config.toml
n_layer = 14
d_model = 640
n_head = 8
n_kv_head = 8
head_dim = 128
d_mlp = 2560
vocab_size = 8192
activation = "gelu"
norm = "layernorm"
norm_place = "post"
norm_eps = 1e-05
positions = "learned"
qk_norm = false
attn_scale = 0.0884
bias = "all"
tie_embeddings = true
parallel_block = false
init = "normal"
init_std_qkv = 0.0278
init_std_o = 0.0278
init_std_up = 0.0278
init_std_down = 0.0278
optimizer = "muon_variant"
lr = 0.0063
lr_mult_qkv = 0.5
lr_mult_down = 1.5
beta1 = 0.9
lr_head = 0.0053
warmup_steps = 200
schedule = "wsd"
decay_fraction = 1.0
decay_shape = "pow"
final_lr_fraction = 0.0
batch_tokens = 131072
seq_len = 1024
doc_mask = true
train_tokens = 900600000
steps = 6872
dataset = "wikipedia_en"
MLP neurons of a small language model. Each row is named by its layer, matrix (down: output weights) and neuron, and shows model dimensions 522-617. Each number is 128 + 24 x the weight over its row's rms, rounded and kept within 0 to 255.
A block is one neuron, or neurons of one layer that tend to fire together. After each block is what it responds to, as a language model described it from the Wikipedia text at the highest values.

L8.down1018 [140 165 167 136 122 110 140 122 157 134 131 155 111 151 168 120 137 130 132 120 141 132 110 160 122 110 136 100 149 136 143 138 131 112 126 144 132 121  98 107 141  93 157  95  94 156  88 120 123  85 129 113 121 148 169 147 107 163 160 112  98 144 167 142 132  99 162 127 134 142 110 139 128  84 134 130 113 164 130 135 161 158  75  94 121 129 117 148 135 140 132 129 101 113 122 151]
L8.down1719 [142 120 150  81 150 164  88 145 142 142  88 158 196 125 143 141 129 151 143 120 148 145 108 107 107 117 142 140 108 124 123 134 134 129 201 116 121 122 129 133 170 140  95 136 127 115  85 136 102 117 121 113 180 135 137 117 134 118 118 118 136 155  92  96 162 135 136 142 117 117 164 109 128 129 153 148 130  93 174 118 100 137 134 103  88 120 128 117  91 127 159 153 151  94 140 139]
L8.down1843 [128 147 165  96 153 158 144 149 129  77 110 174 124 161 112 105 103 115 115 136 113 136 128  78  85  67 113 109 110 124 106 125 141  99 100 142 134 112 181 163 134  91 115 133 145 119 100  53 100 151 132  75  74 165 126 150  93 142 115 157 166 146 142 142 101 120 152  88  99 131 116 125 140 117 131 130 129 122 143 145 112 119 154 113 127 128 142 131 108 107 124 160 123 110 102 111]
L8.down1984 [142 121 109 166  84 150 184 164 108 111 122 161 138 127 176 109 152 141 118 159  86 133  83 180 136  97 144  93 157 152 128 116  98 128 116 117 107 167 121 128 117 117 132  95 167 126  87 105  98 107 111 147 133 111 102 116 124 131 137 164 131 119  98 125 143  86 131 112 135 155 129 127 158 139 150 152 136 116 189 139 130 144 151 108 145 173 169  98  99 124 124 162 135 161 120 134]
Paragraph-break newlines. Line breaks (mostly double) that end a paragraph after a period in Wikipedia articles, before a new paragraph or == section heading ==.

L11.down684 [168  76 140 102 114  87 102 155 142  91 164 145 141 117 146 109 149 174 129 144 136 128 103 160 128 119 115 149  72 164  94 120  93 172 149 149 143 102 137 124 100 118 108  78 117 144  92 119 130 132 112 147 189 156 147 126 143 140 137 130 117 106 125 163 129 182 107 152 125 130 142 178 123 144 138 132 132 112 126 125 140 114 121  95 111 135 167 146 150 136 125 120 112 168 152  96]
Section-break newlines. Line breaks right after wiki section headings (==Music==, ===Guest===), captions or table rows, just before new section text, lists or subsections.

L6.down44 [131  87 167 120  91 150  99 120 171 167 141 122 161 129 154 140 143 128 172 118 116 148 140 117 114 106 157  93 123 149  99 144 125 154 107 111 103 156 119 170 138 147 161 157  65 155 146 158 154 145 116  74 122 142 121  98  89 110 135 150 132 150 145 123 155 100 142  87 109 104 157 115 104  99 122 128 105 132 134 125 125 122 101 111 120 133 102 102 126 124 117  76 162 126 150 137]
L6.down482 [104 146  92  99 108 118 150 140 129 121  96  93 130 161 136 139 117 112 129 134 100 112 130 130 108 162 143 176 125 121 104 141 153 117 104 160 109 133 106 123  94 117  98 131 125 155 128 112 145 116 105 100 159 151 116 103 162 134  83 137 113 124 124 118 129 142 142 123 115 107 117 135  92 126 122 115 138 113 119 113  95 133  81 136 113 136  99 128 118 141 123 133 116 120 146 167]
L6.down531 [124 106 113 169 119  91 115 173 124 128 121 133  91 102 122 123 113 163 142 142 134  95 137 161 182 141 107 141 121 136 114 112 123 193 105 130 142 110 159 132 123 154 172 136 129  91  99 150 167  73 135 119 139 175 167 112 142 139  96 121 149 127 112 100 153 153  96 165 116  80 130  76 102 134 129 129 131 151 157  74 148  83 145  85 155 136 134 146 129  95 151 153 101 109  85 111]
L6.down575 [113 114 135 133 117 123 127 123 157 186 111 147 125 114 102 118 124 151 156  91 132 166 113 104 112 100 156  89 140 137 130 105 127 180 127 148 117 140 154  97 119 115 115 148 178 126 144 142 127 131 136  96 125 118 136 149 114 138 127 100 162 113 123 168 141 144 151  63 147  88 135 108 123  96 139 143 149 160 124 117 161 154 135 106 135 113 159 131 166 116 127 132  97 132 155 144]
L6.down717 [103 152 128  79 115 131 144 118 120 163 123 135 153 143 116 118 118 146 132  69 137 110 124 115 123  95 102 147 159 105 175 135  77 148 115 117 129 163 137 148  65 103  85 116 139 128 124  91 107 145 128 112 135 153  98 117 131 164 112 163 154 152 150 118 155  91 146 166  85 104 130 137 154 122 123 135 112  94  89 151 112 125 157 157 150 131 115  98 134 126 144 129 123 183 134 142]
L6.down746 [117 122  96 122 176  99 167 124 143 162 109 137  81 104 142 169 129 125 146 125 129 146 133 132  96 135 121 134  88 110 134 115  49 131 128  71 106  99  86  51 143 137 128 137  93 127 187 152 100 112 113 110 128 112 134 151 114 127 154 136 101  89 165 116 123 151 138 134 119 125 130 113 151 143 130 138 165 121 119 105 140 128 125  95 182 102 125 162 102 142 125 132 117 118 111 155]
L6.down1060 [151 135 113 165 132 150 135 110  90 117 118 104 157  94 127 141 118 121 142 104 103 180 118 151 102 110 160 111 116 111 139 122 130 186 110 114 101 148 127 126 135 110 123 145 144 111 109 144  87 110 137  90  96 152 116 128 152 191 121 162 102 166 120  82  97  99 129 133  78 153 118 138 139 140 191  66  97 133 125 140 105 142 156 107 143 112  82 126 129 101 116 137 107 162 136  96]
L6.down1091 [192 181 121  90 120 152 127 117 106 138 142 150 171 111 164 123 161 131 116  97 140 140 161  96  97  99 172 140 110 158  92 146 119 151  85 126 161 155 121 103  99 116 111 161 145  82  97 146 155 140 176 175  78 167 158 124 143 100  95  73 152 122 136 132 169 139 152 112 139 105  94 157 141 141 130 121 154 165 112 124 124 142 108 163 139 131 120 138 118 125 149 131 131 148  92 101]
L6.down1462 [118 115 127 108  78 160 110 156  87  85  97 126 118 128 108 155 184 137 148 134 118  86 117 150 129 154 116  71 158 158 137  94 136 158 118 124 130 127 143 140 148 159 102 140 154 116 122 122 111 120 113 157 144  93 106 103 103 121 133 136 171 127 130  93 114 142  97  96 118 131 102 114  87 158 105 100 130 107 137 121 130 150 138 142 131  87 148  92 122 136 123 100 131  95  96 135]
L6.down1626 [136 124 142 160 109 103  83 131 121 138 147  86  97 112 170  86 111 108 153 139 119  95 128 125 108 154 135 156 162 109 185 174 130 152 112 146 125 169  88 131 161 159 118 128  94 129 150 163 120 103 150 130 143 130 132  95 124 116 148 107 112 178 110  88 138 157 130 111 104 122 120 154 144 131 117 145 110 157 143  70 121 114 114 126 115  99 120 118 113 129 124 151 111 137 139 138]
L6.down1732 [103 115 154 165 118 114 114 123 119  95 145 146 149  99 160 152 160 117 153 133  89 134 123 104 118 145 150 119 119 123 142 130 110 121 151 118 117 131 116 119 154 150 157 102 154 123 141 127  75 133 105  90 146 100 133 137 140 183 103 106 118 137 110 160 144 108 113 146 152 143 130  98 121 137 158 124 109 150 133 105  54 145 126 121 147 108 132 117 111 122 116 133 129 172 123 135]
L6.down1749 [129 101 114 119 174 123 139 123 132 191 153 132 131 137 151 118 132 150  96 111 133 150 148 123 169 103 112 114  74 126 106 123 133 143  96 142 154 132 111  89 159 137 118 129 114 137 121 140 157 121 127  83 162 173 162 116 182 141 153 141 152 117 123 146 109  90 110  80 119 150 112  95 120 134 135 150 146 125  95 107 120 139 151 106  90 146 116 146 133 131 125 109 109 117 177 149]
L6.down1956 [132 159 142 119 109 146 160 148 141 128  96 106 104 135 130  96 149 157 109 128 142 110 135 149  92 158 142 130 119 150 111 146 100 114 133 142  95 143 174 101 155 153  89 161 113 119 127 111 133  97  78 172 144 120 122  94 106 169 104 117 158 127 114 149 114 148 128 130 139 134 115 148 130 145 128 129 130 130 122 115 167 112 128 167 112 125 150 148 105 112 128 127 104 102 110 127]
L6.down2039 [128 128 131 120 143 135  86 101 121 114 110 131 123 101 125 132 144 159 165 128 148 116 115 116 162 121 141 131 108 156 104 148 145 120 175 121  94 155 157 135 161  92 120 111 125 187  92 197 103 162 143 135 157 166 116 103 128 136 148 120  94 132 160 131 128 153 121 151 173 135 154  90 145 153 106  99 139 154 105 162  69 164 125 102 134  70  96  98 162 132 133 105 143 168 128 120]
L6.down2257 [142 161 151 101 110 126 114 138 165 105 128 125 123 109 163 125 101 114 110 155 138 122 115 102 138 134 122 101 149 155 116 129 157 151 150 110  92 143 114 155 135 118 175 128 121 100 133 117  83  97 140 112  82 162 142 128 117 124 125 120 166 130 124 135 120 129  60 127 121 126 144 153 146  93 151 122 113 151 100 108 145 106 134 112 171 119  98 116 154 105 139 117 139 132 109  97]
L6.down2278 [128 194 109  84  80 148 138 149 134 164 150 126 145 103  96 141 111  86 130 144 134 134 151 129  89  89 129 120 102  85 136  92 108  85 133 126 136 178 116 116 127 141 109 124 118  94  90 138  97 113 134 127 128 117 114 138 147 123 116 126 145 145 156 124 133  92 186 123 139 105 161 150 170 179 182 141 109  93 130  99 153 114 141 115  91 140  54 125 123 111 156 127 111 135 115 113]
Line break after section headings. Newline tokens that directly follow a wiki section heading such as ==Reception==, ===2000 census=== or ==Awards==, marking where section body text or a table begins.

L6.down52 [152 176  92 127 107  87 109 106 143 123 124 136 155 177 170 111 133 101 125  85 101 102 135 175 149 165 118 125 124 124 122 127 142 122 140 153 142 126 146 131 107 132 120 114 123 101  97 142 144 123 149 100 101 134 151 110 101 169 114 110 143 128 118 162 153 113 101 194 140 170  59  93 163  76 142 134 141 146 127  69 115 111 128 164  98 150 157  88 107  82 159 110 180 118 136 126]
L6.down165 [ 63 143 131 120 107 117 129 173 113 123 112  92 147 105 134 104 154 161  86 133 106 134 160 129 158 137 121  96 101 102 105 119 166 153 152 144 143 129 103 160  89 125  79 123  81 118 133 120 140 131 140 133  96 150 187 150 115 139 133 115 127  79  91 109 146 139  88 111 114 132 143 173 170 128 148 115 128  87 137 112 140 150 131 110 179 100 136 141 119 119 164 135 164 115 101 146]
L6.down548 [119 127 136 173 154 131 173 106 149 115 100 143 152 132 148 117 195 104 133 121  93 145 107 154 174 141  63 126  83 157 122 110  81 104  83  99 116 106 106 112 141 137 148 111 131 138 136 129  89 177 131 131 129 112 156 158 157 122 116 118 119  85 131 133 128  78 158 155 134 187 104 126 120 100 121 125 110 129 133 114  93 143 153 113 143 133 129 140 121 151 114 111  81 167 151 156]
L6.down723 [131 168 141 184 147  91  95  53  93 133 129 168 155 172 120 152 162 120 129 114 121  95 131 170 118 139  92 143 129 106 135 115 114  96 117 133 139 111 141 142 128 123 118 128 142 175 154 183 126 108 120 152 164 155  95 129  84 132 125 107 150 104 127 161 121 162 129 118 121 126 130 172 153 126 122 137 113  94 141  99  52 165 146 106 131 129 140 151 148 142 144  91 166 153 120 158]
L6.down874 [100 143 191  71 118  77 150 155 187 130  84 162  91 169  98 117 145 151 154 150 117 118 127 149 155  95 135 138 119 107 124 131 129 134 148 137 102 177 143 142 126 103 177 125 127 130 116  78 128 116 137 148 174 170 162 127 109 163 106 128 125 154 142 118 150 107 122 142 110 101  83 128 156 116 109 129 118  89 116 143 144 100 140  88 136  90 112 132 127 189 150 111  88  85 135 131]
L6.down995 [138 165 127 151  79 145 154 127  93 125  83 184 105 123 141 108 190 112 118  92  65 132  94  91 155  84 157 132 146 112 150  74 109 129 128 121 144 135 100 156 151 102 119 108 107 156 121 143 136 112 169 137 129 130 154 156 119 127 160 135 167 169 106 121 120  67 130 118 110 167 117 122 131 120 128 113  84 115 108 125 114 161 150 117 105 132 126 105 130 168 117 111  93 170 136 100]
L6.down1233 [132 100  98 131 106 130 178 127 118 171 130 136 138 103 116 130 123  96 155 123 120 129  97 165  65 110 152 111 140 130 143  92  99 121 124 181 164 119 138  85  94 128 106 153  83 141  92 127 106 169 129 144 111 129 159  99 124 139 131 159 149 106 103  98 114 129 123 152 131 113 141 155 124 120 140  68 124 100 123 141 105 116 107 173 159 128 147 105  59 102 142 153 111 119 108 140]
L6.down1368 [133 129 126 121 186 115 126 143 132 164 129 109 150 124 124 131  81  74 115 177 120 117 147 103 101  88 117  96 183 124 137 125 140 140  67 140 123 159 134 137 137 152 114  98 111 124 133 101 120 131 117 133 109 123  94 198 133 134 131 157 107  82 140  88 127 142 115 146 100  94 101 146 124 152 162 112 115  82 114 106 141 145 115 178  92  99 131 112 127 104 139 121 144 134 121 110]
L6.down1618 [124 124 116 152  90 128 107 176 122 124 106 114 108 128 117 188 151 105 122 140 153  81 113  99 146 166 144 110 108 135 130 121 110 113 103 118 105 104  53 164 129 109 112 139 103 107 137 151 129 148 133 129 119 124 123 103 140 109 109 166 142  70 129  94 111 125 152 167 173 120 101  91  99 115 141 131 118 103 143 125 164 132 117  89 147 120 121 155 145 113 132 124 143 112 136  93]
L6.down1852 [101  88 159 129 108 119  92 121 115 140 130 150 125 129 129 160 146 100 109 118 122 118 143 160 152 115 157 121  83 132 124 121  85 151 126 116 122 115 103 134 113 138 123  94 181 182 131 127 148 117 107 121 137 163 138 129 136  94 116 139 121 117 101 142  95 132 138 144 115 148 104 179 128 114 148  97  99 119 142 137 118 184  94 144 142 143 183 124 130 110 158 152 100 141 204 117]
L6.down1870 [146 144 174 139 138 116 170 127 145  93  86  68 120  97 151 137 111 104 116 128 144 106 136 117 136 127  84  70 148 172 124 150 102 127 139 159 127  98 113 135  99 152 130  67 141 131 118  79  86 106 140 147 105 169 121 103 123 154 112 133 135 108  80 149 108 167 116 124 136 151 113 103 124 143 156 125 112 152 129 117 119 104 143 133 119 144 139 136 111 156 135 120 136 104 148 145]
L6.down2076 [164 167 147 134 116 104 168 113 180  94  91 143 138 140 135 150  94  96 112 129 148 148 115 135 114 122 165 146 121 137 105 126 104 114 177 146 129 165 132 116 111 133 102 162 123 100 111 145 127 141 119 119 139 110 156 125  87 107 129 145 116 136  97 135 136 144 152 143 115 138 125 119 149 151 135  68 160 102 124 103 130 102 137  93 103 118 133 121 168 126 128 102 125 130 142 122]
L6.down2343 [121 135 116 125 137  90 158 163  94 124 132 164 128  94 105 135 145  95 162 115 153 123 114 145 117  87 145 140 123 109 175 128 139 138 160 116 129  84 117 112 168 153 123 157 113  93  86 128 105 148  99 107 150 134  62 127 136 146 186 115 129 112  75 118  91 147 130 112 124 151 132 164 110 129 187 128 166 103 148 145 147 174 119 108 146 139 139 153 137 126 141 155 119 130 128 133]
L6.down2363 [ 94 119 154 138 129 112 170 150 107 130 112 147 128 151 142 143 140 135 134 132  90 121 105 118 141  97 154 161 116 150 194 122  78 130 133 107 142 138 126  89 126 107  99 107 155 124 142 126 100 105 148 100 116 105 113 137 121 171 127 136 108 141 150  79 136 169 155 112 155 107 143 156 123 136 194 138 131 119 182 131 101 103 159  79 122 102 121 143 134 165 107 138 130  77 153 159]
L6.down2400 [136 153 137 162 102 130 130 143  82 119 167 105 171 140 146 130 119 143  94 120  94 124  94 150 113 124 143 139 127 105  81 124 125 152 128 143 100 113 136 144 117 157 129 164  78 184 143 125 143 121 141 110  95 125  92 130 141 152 126 141 150 124 111 164 106 135 134 106  84 136 137 147 148 146 133 125 100 111 102 133 144 143 117  87 115 102 120 145 160 126 102 140 176 100 143  99]
L6.down2553 [118 129 124 117 109 114 109 129 138 144 120 110 126 139 128 103 132 154 111 199 100 117 137  96 161 159 119 117 114 125 117  78 102 115 126 125 124 122 140 148 137 166  81 125 131 102 104  98 142 106 131 115 125 148 138 118 121 153 103 160 126 120 101 123 143 128 166 142 135 134 119 135 155 163 122  95 149  70 148 148  64 158 139  86 140 127 117 106 156 126 102 131 158 123 143 140]
Mid-name word pieces. Short middle pieces, most often "r", inside split proper names, especially foreign ones, e.g. Wä-r-tsilä, Ky-r-gyzstan, Pyot-r, Ne-d-bank.

L11.down28 [134 126 136 129 105 106  97 128 145 105 138 160 162 125 120 106 157 146 129 112 140 145 147 148 124 151  93 110 138 106 100 153 124 113 101 112 105 135 126 135  95 115 125 123 154  73 114 167  49 123 146 115 153 116 151 133  48 110 142 103 135 159 135 123  90 118 116 130 138 115 161 144 154 150 172 126 148 185 145 128 125 116  96 127 104 180 118 100 103 178 123 135 118 117  88 106]
Narrative main verbs. Main verbs, or their final word piece, right after a named or pronoun subject in biographical and news narrative, where an object or that-clause follows, such as named, called, quit, tie-d, announced that.

L8.down92 [161 118 133 159 134 136  72 155 122 105 104 131 159 125 119  97 153 147 134  99 137 131 130  72 110  84 134 102 122 139 114 120 114 129 149 144 100 114  93  74 132 139 109 138 161 157 109 134 140 141 161 148 156 144 179 116 138 146 135 122  83 113 117 137 149  81 117 133 125 166 186  88 133 144 136 125 110 142 100 121 136 126 135 160 119 126 113 121 148 138  41 124 111 133 155 132]
L8.down366 [169 141 129 156 141 138 171 177 128 122 121 160 178 149 124 113 155 155 129 125 203 163  95 127 144 110 177 132 161 134 167 121 148  84 105 142 125 147 105 145 136 118  77 126 137 121 131 113 161 134 132 110  94  95 179 123 130 107 166 142 113 150 138 118 101 123 115 123  86 123 142 139 130 141 149  88 157 131 137  99 153 143 131 118 166 147 124 115 140 157 180 153 117 134 156 111]
L8.down1714 [134 151 173 119 102 134 122 146 138 137  77 139 122  89 145  60  74 173 146 118 127 124 116 143 127 169 141 161 149 135 136  99 145 124 169 102 156 156 115 137 123  68 147 124 156 117 136  92  98 132 100  87 148 156 142 151  83  99 139 123 124 104 151 114 165  82 117 205  99 148 129  70  96 145 122 126 135 110 107 123 150 145 102 134 176 119 155 127 126 140 116 143 102  94 146 100]
L8.down2493 [144 120 134 121 120 159 172 188 143 149 150 156  95 109 127 139 177 147 155 167 174 124  87 124 157 147 143 130 131  91  95 151 103 115 126 180 139 126 147 127  95 117  93 138 157 184 131 104  93 159 141 127 168  67 185 149  34 122 117  98 120 122  93 124 136 132 111 129 156 101 135 137 165 109 131 122 142 176  96 119 125  95 125 145 135  86 115 130 150 115 150 143 126 104 114 148]
Reporting/complement verb endings. Final pieces of verbs taking a clause or object (admits, warned that, feeling, complied), mostly in plot summaries and biographies, plus "than" and "as a result".

L6.down1 [ 93 122 123 116 113  78 157 127 117 100 137 107 171 150 134 138 123 170 154 123  80  86 134 118 151 129 145 171 112 121 131 179 113 106 135 125 125 140 139  94 122 145 125 113 152 113 135  99 143 132 173 172 126  88 130  98 113 162 153 145 138 140 106 151 149  95 137 145 110 140 136 171 154  96 128 127  98 126 120 133  98 150 124 137 157 146 115 125 122  90 160 136 132  67 148 123]
L6.down130 [117 106  87 155 132  92 152 140 136 134 138 140 140  79 161 129 147 155 119 165 139 125  97 134 135 113 136 154 134 133 126 104 143 150 135 125 128  73  96 109 103  89 102 130 150  91 128  79 102 152 121 119 138 108 129 120  88 121 112 172 156 150  93 104  94 115 172 120 129  79 151  79 139 159 135 141 133 148 136 146 123 120 128 126 152 161 130 107 147 141 151 147 182 146 118 179]
L6.down354 [151 158  81 117 156 131 122 129 118 135 118  99 121 152 132 118 151 161  85 135 115 145 148 116 111 148 156 124 123 121  93 127 119 140 134 139 155 124 164 104 116 130 117 143 152 133 125  99 137 128 140 154  65 100  97 109 101 129 160 155 130 113 158 133  98 114 128 135 101 131 145 119 139 152 129 173 113 133 113 156  95 158 108 130 118 126  63  93 136 136 107 135 101 135 153 118]
L6.down495 [109 121 126 153  75 147 129  74 124 176  84 130 107 181 159 145 135 157 108 131 130 142  75 117 156  89 111 177 151  82 149 123 164 129 146 188  99 119 132 154 166 113 171 128 159 122 128 140 122 133 147 126 143 143 105 148 132 114 109 113 138 118 118 132 129 116 126 119  91 167 113 144 135 115 159 136 113 190 166 102 146 119 126 158 118 124 116 107 116 154 112 144 136 141 133  75]
L6.down539 [120 113 136  86 100 128 149 139 115 122 100 133 131 133 138 168 113 152 104 128 101 139  95 147 160  89 167 148 108 159 110 139 142 134 138 133 132 119  79  78 107 110 125  69 134  95 156 144 140 118  87 121 152 141 176 144 115 114 161 127  87 124 137 119  70 152  87 132 160  97 155 138 151 136 119 157 134 152 137  82 155 120  65 149 138 157 119 131 128 116 135 133  91 198 112 120]
L6.down541 [111 125 187 115 193 124 158 120 141 207 172 116 116 132 113  65 124 152 105 150 148 157 106 128 134 102 143  76 143 115 166 116 157 130 114 107 147 131 110  90 127 127 131 131 135 132 120 153 120 106 159  95 156 168 158 153 129 114 109 101 139 156 128 143 142 138 100 132 147 132 103 122 123 128 127 174 128 163 104 127 108 165 131 122 148 156  96  75 168 134 159 132 115 139 118 118]
L6.down568 [122 142  94 116  82 134 129 123 131 123 119 136 153 125 147 143 108 196 117 152 172 118  76 133 150 131 145 107 108  97 143 115 125  95 132 118 123  95 149 136 102 162 152 144 143  98 132 132 129 155 154 131  98 146 129 135 142 128 120 116 112 143 116 162 111 139 153  79 116 150 113 113 145 110 122 114 100 151 168  77 130 143 105 104 126 142 148 101 146 131  95 110 106 115  77 149]
L6.down772 [134 128 154 195 133 123 129 114 119  99 103 156 133 127 136 112 119  73 116 127 161 119 171 130  70 150 160 144 173 139 108 112 123 134 106  94 116 148 153 127 130  97 145 170 149 139 164 111 143 119 113 131  98 118 116 116 114 118 138 130 133 134 118 143 111 179 126 136 123 161 120 124 130 132 142 147 129 133 131 135 164 140 157 100 134 117 106 127 139 123 163 135 133 124 111 133]
L6.down1027 [153  92 142 143 104 129 159 116 131 125 111 147 112 169 150 113 127 106 132 155 122 131 137 131  78 148 117 132  93 130 151 133 139 150 103 127 144 117 126 120 160 141 101 111 153  88 153 112 118 140  80 128 121 123 122 145  74 109 111 114 107 130 125 149 106 162 180 140 142 144 112 123  86 159 152 157 106 151 128  81  96 134 137 197 130 148 163 118 165 123 122 113 132 139 131 129]
L6.down1101 [ 93 131 122 175 106 146 108 140 121  95 107 133 119  91  85 126 128  96 109 104 121 148 126 138  87 115 149  57 115 104 142 146 175 135 111 133 102 137 104  72 137 125 155 136 138  99 126 159 128 130 123 149 139 114 150  85 100 136 105 110 125 159 153  81 155 123 138 124  97 151  71 102 162 128  87 148 134 136 165  86 153  96 132 103 169 115 110 104 169 125 144 139 163 184 112 133]
L6.down1181 [138 126 103 127 131 132 169 127 116 117 125 111 151 158 117 155  55  94 112 131 128  88  94 158  86 100 132  89 130 125 105 105 162 137 114 128 129  98 160  96 125 117 174 154 164  99 106 121 161 118  97 101 140 141 130 135 127 108 130 114 139 147 116 114 132 129  80  72 146 150 127 113 144 155 125 131 122 126 120 152 146 111 146 153 133 160 146 125 139 134 111 141 133 141 165 134]
L6.down1830 [179 152 133 166 146 138 131 137 148 120 134 124 103 115  96 156 138 109 117 146 119 127  73 143 129 120 158 121 111 101 141 114 135  97 128 120 128 126 127 114 129 125 138 171 157 104  90  93 121 146  89 125 151 101 151 102 128 144  97 162 117  98 123 141 170 126 165 119 129 127 124  91 115  85 166 149 117 169 164 121 136 111 135 123 159 125 118 142 152 119 163 144 122 106 117 115]
L6.down1894 [159 110 104 118 166 137 107 129 136 103 162 127 137 154 164 134 154  94 113 125 113 120 112 135 111 116 166 144 117 106  78 135 112 140 124 120 102 161 116 129 136  60 116 124 132 136 149 153 118  89 149 189 156  77 100 187 164 168 123 188 158 140 113  92 124 100 118 129 168 112 136 117 184 121 131 167 161 164 145 112 133 151 128 123 106 101 113  97 143 142 132 135 140 121 122 127]
L6.down2155 [152 138 103 138 124 140 135 140 129 132 146 111  99 109 159 106 102 131  68 105 169 117 111 120 161 137 165 175 106 129 137 102 110  74 115 124 145 151 116 163 153 125 153  97 129 104 139 131 157 103 116  92 132 102 111 182  84 143  89 138 141 123 124 147 100 141 115 112  68 108  83 172  98 166 117 139 127 170 154 149 154 153 139 158  96 132 128 128 122 152 113 114  90 158  89 151]
L6.down2416 [130 136 143 147  92 131 137 145 144 119 174 126 149 113 153  92 105 162 108 128 102 128 103  97 149 139 154 168 151 135 115 103  74 134 147  97 107 106 159 125 124 102 133 182  95 152 126  94 127 173  96 124 111 147 116 147 139 128 133 113 161 161 131 121 138 146 131 132  84 102 166 148 146 105 109  76 142 109 118 151 128 117 110 146 189 138 133 145 197 117 128 138 134  90 147 194]
L6.down2482 [133 114 102 165 122 129 135  55  91  81 130  96 115 155 171 156 100  95 131  57 131 118 128 110 146 125 154 139 105 118  94 157 155 114 149 123 109  56 133 131 104 151 152 148  99 121 163 144 156 110 102 133 134 163 116 131 131 152 109 108 110 158  93 123 161 140 100  95  88 143 187  97 142 125 144 115 105 146 178 119  91 167  94 146 120 107 149 136 139 102 167 118 119 140 131 136]
Reported-speech complementizer. Mostly "that" after reporting verbs (said, argues, concluded), plus other complement-taking verbs or their final pieces (According to, en-able, reveal-ed).